Weights of a small transformer language model.
Size: 11 layers, width 256, 4 heads of 64 (1 for keys and values), vocabulary 573, 10.6M parameters.
Architecture: rotary positions, no biases in attention or MLP.
Training: a variant of Muon for these matrices, 273M tokens, 8317 steps.
MLP neurons of a small language model. Each row is named by its layer, matrix (up: input weights) and neuron, and shows model dimensions 32-159. Each number is 128 + 32 x the weight over its row's rms, rounded and kept within 0 to 255.
After each neuron's rows, "fires after" lists the tokens most often just before its 100 highest values on Wikipedia text that the model never trained on; "fires on" lists the tokens most often at its 100 highest values on Wikipedia text that the model never trained on.

L2.up530 [196  88 154 131 111 129 160 133 124 142  77 119 104 103 149 151 154  77 149 121 155  98 164 154 119  91  77 107 117 160 156 136  65 120 186 125 167 127 133 111  67 117 111 114 165  94 143  93 139 130 162 100  98 120 166 101 141 126 148  62 136 143 136 109 120 186 106  71 139 107 121  26 162 157  83 148 142 190 167  82 183 154 131  93  93 143 190 181 186 163  84 166 103 110 115 174 138 165 127 104 111 151 150 125  61 144 114 159 160  92 182 116 111 178 126 118 102 122 139 140  68 124 130 181 139 170  81  93]
fires after: " g", " m", " c", " w", "om", "P"
fires on: "en", "ust", "I", " I", "av", "U"

L2.up1214 [188 112 176 146 103 139 162 171  99 151 176 177 124 142 154 175 125  57 154 146 111 170 141  91 116 114  70 158 132  92 121 150  90  90 126  98 119 117 171 139 122 146  57  94 127 119 149 130 121 107 137 114 106 163 205 119 197 119 106 115  80 182 130 120 114 119 124  93  65 110 107 150 121 160 185 124 204 176 120 113 125 213  95 118 107 144  98 108 199 188 113  75  62 154  96 137 121  58 145 115 140 181 144 186 127  82 123  89 109  63 162 101 141 105 100 147 131  27  49 101 110 142 174 113 140 167 138 101]
fires after: " 19", " in", " 199", " 200", " "
fires on: " 199", "9", "8", "7", "Q", " 200"

L6.up645 [112 143  90 115 191 123  84 179 118 112  83 158 162 161 104  71 181 131 154  73 141 147 138  74 103 184 114 134 148 192 185 134 199 167 151  98 140 105 111 125 144 162 131 203  95 109  62 129 113  97 160 146 120 114 187 107 133 133 128 119 159 134  97 192 110 182 176 118 179 113 132 157  78 142 126 135  99 124 125 117  81 173 146  97 112  92 138  48 132  87 160 118 163 162 136 133 153  76 109 156 176 118 159 124 106 112 100 162 180  91 112 105 167 162 185 125 141 154 123 149 126 186 145 130 127 114 126 129]
fires after: "ent", "p", "op", "ul", " F", " f"
fires on: "r", "ort", "ul", "t"

L2.up159 [107 127 123 130  82  96 135 164 126 151 108 138 114 110 175 117 152  84 117 130 187 104 178  54 159 133 159 110  60 126  80 144  99 144 116 143 170 135 162 129  95 125 167 115 168  76 144  96  76 149 123 120 155 148 117 126  60 165 173 128 145 139 104 149 177  84  95 125 148  89 125 145  88 112  85 133 157 219  91  98  90 146 128 151  98 163 168  89 171 103  91  88 207 162 137 125 131 129 147  74  88  97 165 150 179 119 156 150 108 157 120 108 125 127 181 115 157 129 108 115 128 108  90 182 124 169 160 110]
fires after: " C", " "
fires on: "on", "her", "le"

L2.up599 [154 123 118 159 145 176 135 155 127  56 192 178 126 116 129 185 118  87 120 112 152 182 143 124 145 118 153 150  50 100  73 117 125  81  84 120 196 156 162  87  98 179 110 144  81 162 153 145  91 109 124 172 121 145 178  70 124  92  76 152 137 116 125 120 135  93  94 100 151 100 110 138 133  86 128  98 114  73 119 141 126 201 133 142 153 145 105 165 176  94 134 165 145 157 105 126 167  70 115  60 207 120 143 145 104 147 118 117 148  99 145  97 132  83 122 123 127 150 136 142  88 141 117 120 134 198 121 148]
fires after: " w", " t", " L", "pp", "un"
fires on: "e", "ork", "ort", "s", "p", "se"

L2.up19 [130 172  79 178 153 110 115 128 125 191  89  88  97 112 131 115 144 141 134 120 104 229 107 104 107 121 125 137 170 172 113 132 173 133 146 198 105  77  73 108 131 137 120 146  81 119  98 118 136 204 105 141 104 136 121 138 186 103  94 126  99 147 170  84 142 136 156 126  61 149 116 141 187  81 174 135 135 117 137 132  95 138 135 103  81 131 128 157 159 175 120  87 142 140 152 145 121 135 159 115 177 100 138 124  97  91 120 141 169 104 164  87 178 138 133 101 175  72 172 102 151 107 118  80 165  79 197  93]
fires after: "all", "it", "os", " l", "'", "ay"
fires on: "ed", "er", "m", " his", "ing", "s"

L2.up44 [147  84 116 179 161 141 143 132 163 115  89 109 107 129 143 152 101  86 114 142 103  91 151 124 161 159 193 172 121  94 126 101 104 107 108 165 108  95 131 175 159 133 110 142  91 151 123 155 124 138 131 125  79 103 103 124 174 120 178  88 155 124 135 138 161 165 170 123  92 117 132 146 161  74 120  99 152 245 136 100 147 158 196 162  88  91 187 150 113 134 105 139 141  95 149 139 135 140 170 116 128  75 202  66 100 159 123 106 118 103 190  76 135 168 131  95 133 127  88 107 157 116 130 103 116 130 120 130]
fires after: " N", " Ch", " D", " J", " M", " Mar"
fires on: "ian", "ie", "man", "ia", "ich"

L2.up902 [136 125 170 152 130 128  50 115 103 162 171  84  76 101 166  83 111 121  78 125 129 155  83  75 137  97 157 175 136 130 171 108 131 107 156 139 124  97 179 118 140 125 155 144 138 173 118 153 167 161 124 125 199 143 118  64 142  83  94 106 156 215 125 129 112 163 128 133 113 131 150 160 160 138 155 124 100  93 153 120  60 176 100 125 118 118 137  84  95 141 100 129 125 176 136 101 147 137 114 121 145 166 132 180 153 146 162 144 159 169 152  79 153 111 155 108  98 115  99 128 138 126 124  95 134 127 116 135]
fires after: " o", " C", " K", " w", " U", " k"
fires on: "pp", "om", "on", "g", "in"

L2.up1210 [ 48 153  78  74 160  79 118  77 143  67 157 159  74 112 106 141 134 102  99 136 125 149 110 118 167  99 106 138 137 112 108 106 133 135 127 112 114 171  88 119 140 162 145 152  63 118 152 112 118 104 159 177 152 113 114 159 113 128 117 198 140 145 118 118 148 143  54 146 133 136 172 153  81 129 131 145 159 140  96 138 169 153 165 158 145 153 149 127 127 159 155 137  83 175 147 173 172 151 120  64 112 117  87 155  73 133 129 151 151 105  85 184 126 154 136 164 173 100 145 202 203 179 146 117 164 120 100 133]
fires after: " R", " L", " l", " O", " o", "g"
fires on: "e", "ang", "ld", "qu", "ep", "on"

L2.up1163 [127 140 128 133 161 115 128 136 110 158 188 149  61 121 175 118 138 136 146 123 161 107 125 158 183 148 169 135  93  82 131 105 147  90  76  89 154  78 109 119 119 122 112 155 134 120 135 128 131  61 155 115 109 100 146 116 148 151  47 189 137  74  95  60  98 134  95 116 130 103 114 169 113 118 130 111  80  42 136 119  80 131 144  83 195 105 154  79 183 121 108  76  50 123 152 109 126 161  89  76  96 202 172 194 170 111 119 116 147 106 132 109 154 142 137 134 181 209 113 114 147 178 121 171 164 118  50 123]
fires after: " al", " ", " O", "\n", " a", " o"
fires on: "=", "l", "ir", "p", "ct"

L2.up737 [122 124 166 133  63 176 142 157 161 133 145 135 148 141 110 117 169 108 121 142  92 176 132  86  60 139 138 165 193 118 140  52 107 125 129 168  73 124 140 125 164 122  88 158  60  86 114 123 145 136 138 116 153  99 170 191 140 169 171 167 176 118 108 116 143 111 114 136 167 104  92 147  95 125 112  99 178 126 116 104 167 119 129  37 140 144 171 120 150 116 122  85 105 183 133 154 163 188 113 122 160 103 106 129 134 134 109 152 133 133  76 132 181 130 112 137  67  91 158 203  89 100 153 120 140 163 157 177]
fires after: " st", " e", " sp", "ud", " St", " h"
fires on: "ar", "and", "ent", "ed", "od", "al"

L7.up76 [ 93 137  53  95  97 154 167 138 137 164 128 108 149  94 190 104 107 144  77 127 130 155 116  98 114 123 143 115  67 113 120 154 128 154  88 114 127 161 168 153 155 141 108 132 162 126 140 103  90 200 124 133 153 152 125 135  86 127 111 128  71 135 135  94 150 130  24 128 154 168 100 131 125 145 117 158  94  70 112 155 110 140 195 117 104  35 184 104 130 117 131 161 148 121 151 161  66 135 112  84 167  76  73 170  98 135  71 125 192  82 137 154 133 122 164 193  86 139 130 153  70 112 137 132 153 150  69 129]
fires after: "s", " ex", "el", "o", " a", "a"
fires on: " to", "f", "ec", "ic", " of", "5"

L2.up99 [ 40  98  87 153 121 131 110 159 189 114  90 147 137 129 164  93  78 131 122  87 159  82 135 161 100 113 112 106 118  99 145 148 145  95 146 156 130  99 150 110 148 166 162 119 141 136 209 148 141  87 114 126 146 108  97 169  78 134 133 117 129 144  98 130  66 130 117 132 146  77 138 147  91 110  77 152 160 100 171 138 116 138 125 216 175 121 111 116 128 151 132 124 154  98 103 125 145 152 124 128  74 131 147 127 179 141 201 139 136 124 129 142  80  49 132 159 129 170 107 182  99 179  70 147 110 147 118  93]
fires after: " f", " F", " A", "in", "y"
fires on: "i", "on", "ts", "ut"

L2.up596 [118  80 103 145 130 140 124  66 174 168 182 146 166 161 116  97 131 107 130 112 129  83 122 145  70 132 170 132 154 138 165 115 171 133  21 119 134 152 126 137 126 151 179 128 100 132 117 186 128  40 129 159 102 127 111 134 122 148 153 134 130 164 121 150 107 187 144 191 121 151 146  93  91 176 106  76 123 126 116 149  92 139 130 179 219 107 126 142  59 149 144 172 175 145  73 111 133 118 121 135 157 113 131 175 139 184 113 147 131 117 101 136 118 118  55  85  84 148 135  99 154 144 118  99 160 122 126  75]
fires after: " v", " re", " de", " V", " an", "lect"
fires on: "al", "or", "im", "at", "gh", "h"

L2.up919 [119 132 192 134  84  73 108 149  49 151 102 168  91 125 132 100 146  88 175 186  79  73 133 114 124  99 139  72  88 154  75 108 134 161 139 117 102 115 128 147 146 144 145 132 172 132  83 129 133 100 151 148  77  90 129 105 114 169 106 100 104  76 119 101 112 108 160 124 137  87 144 128 167 111 160 113  90 116 112 131 108 146 145 103 155 153  82  37 112 115 146 126 126 103 198 107 113 123  82 156 114 107 113 151 208 118 215  94 185  60 129  98 135 143 104 127 122 144 163  92 153 182 142  93  89 183 104 159]
fires after: "\n", "^", " ", "_", " O"
fires on: "=", "{", "^", "ct", "_"

L2.up845 [ 87 164 127 132 116 125  96 121 135  98 136 165 152 174 168 166 139 117 125 125 149 127 149 128 104 119  99 223 103 143 144 111 110 107 134  85 140 100  82  81 121 146 127  92 133 148 134 149 122  87 149 138 154 103 121 166 146 172 181 135  55 118 117 101 138 190 151 120  97  99 133 152 136 154 124  70 148 163 127 111  86 139  91 105  64 116 130  71  95  91 107 130 129 160 104 134 155 178 115 157  82 115 126 144 131 115 100 136  96  99 132 157 188 101 107 101 127 157  74 149 180 150  74 142 160 143 108 135]
fires after: " V", "r", " J", " K", " k", "is"
fires on: "ag", "od", "ill", ":", "in", "ide"

L6.up220 [140 177 129 116 180 136 129 176 106 118 142 144 162 107 136 108 100  89 112 172  98 165 116 126 177 162 140 143  85 125 121  84 121 124 131 192 150 164 146 146 120 111 162 129 119 114  97 100 132 123 166  95 137 122 134 168  83 100 146  84 135 147 145 170 132 110 148 140 151 134 125 128 224 161 120 154 120 101 160  78 121 129 102  99 132 200  51 113 143  69 121 158 131 129 124 124 136 140 172 123  81 136 109 122 144 157 158 166  76 125 155 128 138 136 151  59 117 139 183 126 188 118  72 110 135 156 125  70]
fires after: "\n", "id", " st", " C", "end"
fires on: "\n", "amp", "b", "ate", "ag"

L6.up434 [205 139  90 138 162 135 158 142  92 181 101 149 114 119 139  92 114 114 123  68 130 149 123 161 119 102 166  89 129 203 149 102 115 165  80 127 158 116 136 114 151 127 142  67 115  74 156  99 185 102 136 188 119  85 121 163 145 120 143 111 103 108 115 155  82  87  35 182 148 125 146  90 132 129 157 126 102 159 124 122  89 137 116 181 148 174  84 223  98 107  97 127 104 148 128  98 183 144 121 111 156  48  59 145  98 123 108 127 128  97  91 166 133 140  92 108 118 115 169 130 108 133 151  79 153  50 144  97]
fires after: "r", " M", "or", "in", "l"
fires on: "al", "an", "ld", "e", "a", "l"

L2.up479 [145  84 143 149 146 114 163 107 139 125  95 132 122 137 173 180 164  78  94 127 127 168 140  86 144 145 207 115 119 107 156 146  75 107 140  68 180  69 136 133 107 136 165  56 184  75  97  92  87 130 158 148 159 128 103  99 145 137 155 108 155  93 116 173 117  86 100 156 138 153 176  98 134 130 106 160 191 167 102 115 148 147  90  77 125 130 148 123  98 126  96  98  90 117  98 121 122 196 110 106 137 157 149 126 124 158 152 160 139 166 121 149 105 121 122  94 115  79  73 152 107 177 140 100 179 126  87 101]
fires after: " m", " P", " c", " p", " A", "ou"
fires on: "an", "on", "ld", "en", "ust", "orn"

L2.up840 [ 59 161 147 130  86  88  87 125  43 169 112 104 130 103 101 113 143 171 144  91  73 114  75  93 131 109 130 171 217 150 118 140 138 115 143 120 138 141  65  60 107 167 105  56 137 161 162 130 114 166 112 135  60 125 141  93 135 146 126 125 118 115 112  86 172  53 168 159 166 116 131 141  98 144  61  87 109 135 120 143 165  81 102 148 119 148 177 142 127 109 151 126 152  82 165 121 171 146 117 137 132 145 100 135 157 134 137 108 140  96 101 130 156  90  84 101  76 147 151  62 154 123 170 133  86 140 115 157]
fires after: "i", "al", "'", "el", "man", "c"
fires on: "qu", "iv", "y", "u", "o"

L8.up847 [ 99 125 105 129  65 124 137 138 118 109 170 142 148  77 154 134  97 154 137 138 132 152 130  38 171 161 173 144  96 125 126 182 132 132 127  95  90 121 124 124  56 191  55  83 136 114 160 110 192 178 118 165 165 128 142 131 143 105 157 148 174 147 136 107  98 106 162  92 159  60  93 132  67  76 159 117 111 168 134 111 230 152 154  68 134 141 112 115 166 194 123 138 131  97 161 174 167  86 126 167 111 198 105 121 129  61 169  76 145 126 143 196  92 188 110 107 130 130 130 124 102 173 136 165 204 110 137 138]
fires after: " f", " F", "f", " 1", "6"
fires on: "il", "e", "1", " R", "ac"

L6.up422 [112 157  85 147 197 145  86  92 136  62 126 110 110 132  98 127  82 111 126 155 138 141 143 127 145  66 188  67 105 145 145 113 142 125 145  81  94 132 164 107  80 139 206 117 129  96 142 133 135 103 141 115 140 132  86 131  87 216  49 183 125 122 156 190  75 122 162 119 139 137 120 113 137  78 108  80 163 145 122 224 138 137 112  95 112 115  96 144 172 161  84 103 127 117 199 149 151 161 124  88  80 107 122 132 155 116 195 151 185 147 150 118 130  88 108  98 118 151 112 139  99 139  67 106 188 143 164 166]
fires after: "=", "p", "al", "ou"
fires on: "\n", "if", "ic", "ol"

L2.up1165 [126 150  99 132 148 103 126  89 155  80 176 167  93  77 104 126  99 118 100 116  86 174  79 101  96 141 133 174 110 133 170 125 105  93  93 132 146  71 182  79 142 118  98 148 117 165  99 153 138  54 139 105 149 209 123 127 157 149 117 211 156 144 146 141 120 123  89 135 167 105 148 111  79 155 102 173 170 121 140  99 161 124 163 162 162 128 154  94 130  92 196 140 164  88  91  82 145 159 109  95 156  79 114 109 108  66 130 107  76 123  75 115 156 137 144 130 115 146  68 137  95 115 116 209 170 151 121 101]
fires after: " r", " R", " C", "an"
fires on: "es", "ed", "ent", "op", "at"

L6.up353 [118 139 130 130 142 102 127 125 122 148 128  82 143 165 144 114  70 111  93 190 155 154  57 133  80 122 140 130 161 195 147 146 134 148 161 115 166 139 124 109 114 114 123  97 179 137  88  78  79 160 137 133 128 134 144 143 111 112 103 159 103 111  88 109 107 101 112 101 151 157 146 167  98  59 101 104 125 127 112 103 117 149 131 147 182 119  95  82 142 194 147  99  91 110 141  72 132 146 156 127 156  63 127 109 162 142 127 136 132  82 142 182 121 162 159 161 209 131 106 149 149  79 120 177 118  97 103 116]
fires after: " in", " to", "at", " p", "y"
fires on: " w", "cl", " h", "h", "ub"

L2.up862 [151 145 193 183 132 146 126 185 154 123 121 150 128 197 171  75 119 139 212 123 130 155 140 137  58 133 131 128 140 132 108 125 145 138 122 172 142 177 132 154 120 125 100 102  50 140 112  86 186 116  73 140 125 157 103 132 128 116 170  59 169 140  53 147 183  82  99 149 154 129 155 138 210 105 153 118  78 144  85 123 127 144 150 137 117 151 141 112 121 109 114 141 139 146 115 155 185 120 200 133  79 121  83 147 118 164  99  78  49 106 144 167 135 110 120 113 119  84 132 129 168 114 176 134  93 153  51  87]
fires after: " d", " S", " D", " st"
fires on: "ep", "amp"

L2.up245 [121 147  76  66 108 140 130 139  57 110  83 108 120 148 164 116 106  97 100 116  95 152 127 112 148 111 218 157 109 142 134 109 155 153 164  93 115 129 140 132 124  82 165 100 132  98 118 143  84 116 161  61 143 110  64 111 110 115 135 109 160 126  89 182 139 114  98  85 135 103  84 213 116 139 141 133 104 148 156  72 132 159 157 148 113 120  91  56 109 156 156 129 158 118 104  63 185  73  71 131 150 159 166  63 129 136 154 108 146 168 171 119 103 154 157 132 106 116  81 100  85 108 190 110 144 163 195 141]
fires after: " J", " R", "J", " C", " P", " Ch"
fires on: "un", ".", "u", "ag", "all", "and"

L7.up1369 [128 170 137 101  92 142 114 153 130 114 167 157 159 197  55 108 135 139 173 146 114  93 163 120 172  90 123 109 207 162 154 140 103 155 180 110 121 152 153 121 151 121 124 124 178  89 127  92  67  97 139 165 154 144 112 180 117 147 131 130 162  74 148 147 114 167 180 107 148 181  34 110 110 140  86 111 139 145 105 174 117 112 150 119  81  88 156  77 108 161 141 147 143 155 153 124  61 214 175 111 143 119 191 143  96 109 147 105 134 159 125 135 133 125  53 130  74 149 137 135 118 136 142 156 123 156  96 166]
fires after: " t", " c", " T", " s", " St", "-"
fires on: " c", "o", "c", "ud", "ri", "it"

L2.up646 [ 85 147 129 103 138  64  64 112 130  86 110 200 135 102 166  95 128 113  98 106 121 163 118  94 136 158 128 169  85 103 155  83 111 150 140 142 138 120 145  81 138 158 115 106 126 117 140 154 108  90 135  51  95 119 121 168  76 223 109 142 107 165 109 106 150 101  44 140 127 111 103 165 110 148 148 157 143 139 108  95  75 201 188 147 102 194 115 140  83 142 167 135 159 219  71 126 139  88 128  82 124 120 118 103 141 132 163 140 117 169  39  94 106 178 172  87 200 166  86 102 139 144 124 152 142  80 122 100]
fires after: " R", " C", "R"
fires on: "e", "om", "on"

L2.up442 [179 156 108 125 157 121 139 142 135 148 117 103 138 119 110 149 141 136 133 104  73 131 120  57 106  83  78  38 146 130 112 165 200 127 102 162 105 119 149 178 146 108 133 112 184 142  92 151 165  95 101 119  70 104 129 154  96 124  64 159 168  82 156 132 157 105  86 101 194 119 154 164 134 184 101 139 127 101 129 119 159 140 131 178 121 117  82 168  73  70 158  72 154 127  98 101 193 134 169 113 100  85 113 172 115  67 157 102 169 108 127 123 100 144 137 173 136 122 124 154 146 123 183 105 102 138 124 208]
fires after: "nd", "iv", " th", "at", " h", " H"
fires on: "er", "os", "ers", "ow", "b"

L8.up924 [115 130 132  91 112 147 120 130  99 149 120 132  60 151 161 127 115 140 133 171 139  77 140  92  64 132 106 137 186  87 122  87  78 148 132 153  62 209 167  88  93 136 116 159 176 119 145 103 104  62 156 138 160 192 115  94 165 105 166 121 147 160 106 101 104 148 115 112 144 123  69 141 125 129 196 127 201 137  55 167 116 175 104  94  95 106 142 124 126 161 173 166 139 147 175 130 161  45  98  95 150  98 102  95 155 142 109 176  95 159 111 131  73 139 118  83 190 120 102 117  62 141 150 120 133 105 177 122]
fires after: " |", "s", ",", "e", "ed", " of"
fires on: " "

L2.up352 [115 198 162 122 121 192 177 114 151  87 154 143 152 135 117 162 164 112 137 127 125 121 146 148  90 128 127 137 115 139 114  79  92 141  86 121 163  81 151  81 118 144 156  81 124 130 178 123 138 101 173 149  96  96 117 145 129 190  99 182 147 142 142 184  86 143  54 125 141 101  90 151 133 138 120 186  95  94 142 130  87 126  93  57 112 130 174  99 109 106 165 164 167 162 114  89  87 164 156 130 147 143 124 101 140 150  55 181  84 102 106 120 108  68  99 122 201 165 124 119 151 138  99 121 141 167  83 126]
fires after: "r", " con", " K", " k", "iv"
fires on: "ent", "ed", "ill", "ic", "d"

L6.up233 [116 105 104 165 148 142 130 153  84  94  85 104 119  63 111  93 116 131 136 111 177 157 122 106 139 153 179 145 103 131 104 139 127 154  90 140 171  94 170  84 125 138 126  95  99  95 127 185 182 132 151 129 175 120 140 113 116 105 143 119 141 174 103 130 118 129  92 128 168  39 186 149 164 101 165 165 114 140  99 127 153 129 112 172 187 150 151 143  93 133 137 171 110  75 176 127 123 135 132 141 139 128 178  88 108 148 149 107 101  93 121 118 131  90 128 164  75 146 116 138 107 128  98 147  76 140 115 121]
fires after: " f", "if", " F", " n", "u"
fires on: "il", "e", ".", "ic", "al", "ed"

L2.up542 [114 134 115 146 140 128 141 143 167  52 128  91 143 103 159 119 123  97 123  96 119 173 144 127 101 120 173 122 139  93 131  93  76  89 127 119 142 103 136 163 210 111 123 147 164 142 106 121 118 170 157 141  89 117 115  97 112 112 177  89 187 168 136 124 167 154 148 104 131  55 127 155 108 119 113 174 146 118  49  89 133 103 133 133  56 184 114 103 110  11 157  71 116 121 144 138 160 118 127  89 119 110  61 129 109 132 105 151 151 149 225 152 134  91  86 130 136 121  79 127  90 123 104 185 101 133 189 156]
fires after: " b", " O", " M", " f", "o"
fires on: "ack", "ff", "t", "ass"

L2.up189 [183 140 112 106  76 152 137 165 119 135  79  94 124 166 114 138 117 174 112 123  76 162 132 134 121  90 114  93  67 157  90 140 132 168  96 177 138  97 120 142 150 129 163 146 179 117 101 225 141  86 144 138 124 171 170  70 100 149 145 135  94  57 157 110 125 153 177 106 174 128  70 128 108 122  91 125 136 134  87  95 160  92 126  56  97 109 137 140  92 134  97  67 162 172 137 184  88 154 117  71  71 111 198 137 118  85 116 163 126 149 224  85 124 159 152 100 159  86 115 161 122 152 125 162 106 132 109 166]
fires after: " th", " H", " C", " h", " W"
fires on: "og", "is", "ow", " of", "s", "ast"

L2.up205 [137 121 157 149 167 135 145 140 127 151 143 111 109 133 114 114 132 107 197 112  82 130  97 120 155 108 186 138 122  89 153 170 143 102 170 184 157 107 157 135  96 149 129 155 104  77 197  92 165 114 139 154  89 127 106 110 173 153  76 148 145  88 109  78 125 108 166 121  96  96 184 134 166 110 115  86  98 197 127 127  91 110 160  96  66 155 123  86 154  74  82  93 153 172  73 101 174 109 129 129 129 116 121 128  92  81  86 143 125 120 164 120 163  87  59 169 131 136 113 147 212  83 101  58 105 122 213 163]
fires after: "it", " K", "K", "ill"
fires on: "ed", "er", "r", "le", "ate"

L2.up122 [ 69 131 151 121  68 139 140  93 119 143  95  92 126 149 108 172 135  86 197 167 152 153 119 105 119 131 106  83 126  73 105 122 142 127 145 132  94 114 169  66 146 122 137 141 148 120 135 130 120 122 118  49 168 126 118 160 149  94 212  99 116 109 148 157 124 139 148 103 102 123 154 126  95 139 127 169 148  94 139  93 170 158 117 155  98 168 115 135 123 159  87 139 114 107  97 156  59  95  86 155 174 159 101 132 165 144 130  60  96 133 139 136 133  97 161 127 150 108 110  77 167 115  97 159  66 149 109 152]
fires after: " H", "T", " l", "at", "H", "U"
fires on: "er", "is", "h", "ess", "n", "if"

L6.up449 [107 109 107 115 153 150 180 190 146  63  67 105 106 134 119 141 159 129 137 183 146 136 114 145  80 160 127  89 168  95 127 120 156 118 162 104 159 142 162 141 155 112  92 127  61 160 116  70 153 126 125 185  59 159 159 138 116 170 148 128  25 115 119 115 123  51 150 145 119  97 123  68 164 144 130 157 160  95 130  99 168 131 140  61  57 123 118 113 129 104 106 165 152 137 166 115  69 104 149 147 179 128 157 151  60  93 146  96 171 145 132 131  84 166  69 104  98 107  79 137 162 143 157 160 133 136 106 135]
fires after: " on", " 2", "n", " 3", " 1", "ed"
fires on: "0", ":", " 1", "6", " 2", "1"

L2.up1174 [100 135 150 171 110 154 141 157 135 170 141 123 109 147 134 143 160  99  60 168 120 144 103 135 173 158 179 169 109 137 167 110 100 177 181 147 162  81  83 145 134  96 160 109 168 223 101 132 104 162 122 123 110 114 125 125 117 102 122  91 189 147 147  87 128 121 120 134 179  99 113 105 195  95  97 153 115 115 141 114  97 164 137 139 107  89 212 104 112 153  62 159 142 109 126 157 155 139 129 156 160  60 222 133 138 114 112 114  93 179 117 155  85  83 116  48 116 143 126 134  94 114 126 123  94 156 164 161]
fires after: " D", " J", " Ch", " P", " p", "ov"
fires on: "ie", "ian", "ic", "ia", "ra", "ive"

L7.up227 [140 103 135  91 146  78 159 120 123 109 107 189  48 121 159  90 126  72 186 106 152 138 129 121  89 134  99  77 126 139 157 153 121 138 145 148 144 150 123 152 139 121 130 124 179  92 135 141  86 136 122 121 155  94 120 105 118 135  75 138 148 130 135 198  20  82 172 186 119 153 122 161  97 215 124 182 159  87  74  90  75 181 131 101 151 148 103 127 130 103 175  86 162 140 139 139 157 118 115 100  91 111 116 149  95  70 154 186 152 140 181 138 156 143 172 159  88 176 134 146 119 149 103 115 169 104 120 126]
fires after: " 19", " c", "-", "|", "4", "1"
fires on: "6", "l", " 6"

L2.up1426 [114 100 141 116 109 128 106 113 147 109 128 126 128 179 170  99 135 141  83 118 138 112 170 100 113 168  96  96  78 165 177 117 165 131 108 129 135 116 177 186 138 156 104 169 111 114 136 130 102 117 153 145 146 123 156 154 154 107 131  98 116 172 118 137  64 126 196 131  83 118 116  94 114 102 147 169 144 139 155  92 127 196 119 134  59 164 108 145  91 134 169  92  99 143 112 100  88 120 134 104 123 124 163 150 163 114 163 165 235 113 128 125 129  35 151 181 127  88 102 187 159 151 119 139 129 140  61 186]
fires after: " F", " K", " f", " Ch"
fires on: "ur", "ul", "ort", "1", "ts", "est"

L6.up682 [133 143  87  93 108  86 141 138 143 149 106 143  94 133 176 142  85  67 141 169 183 176  99 148 159 151 160 194 172 105 171 111 180 103 104 136 128 115 128  88 108 143 119 109  78 156 165 127  86  91 113 164 154 114 204 148 128 110 111 195 109 109 103 168 141 161 155 122 180 115  97 181 149 101 146 135 167 135 135 193 131 137 147 144 117 106  99 143 109 136 126 141 147 123 119   0  97  90 151 119 118 120 139 149  99 113 127 121  97 162  95 109 123 164  77  99  87 137 135 143 157  87 112 138  94 151  80 119]
fires after: "o", " ", "ag", " R", "art"
fires on: ".", "+", "ue", "oc", "ment", "ic"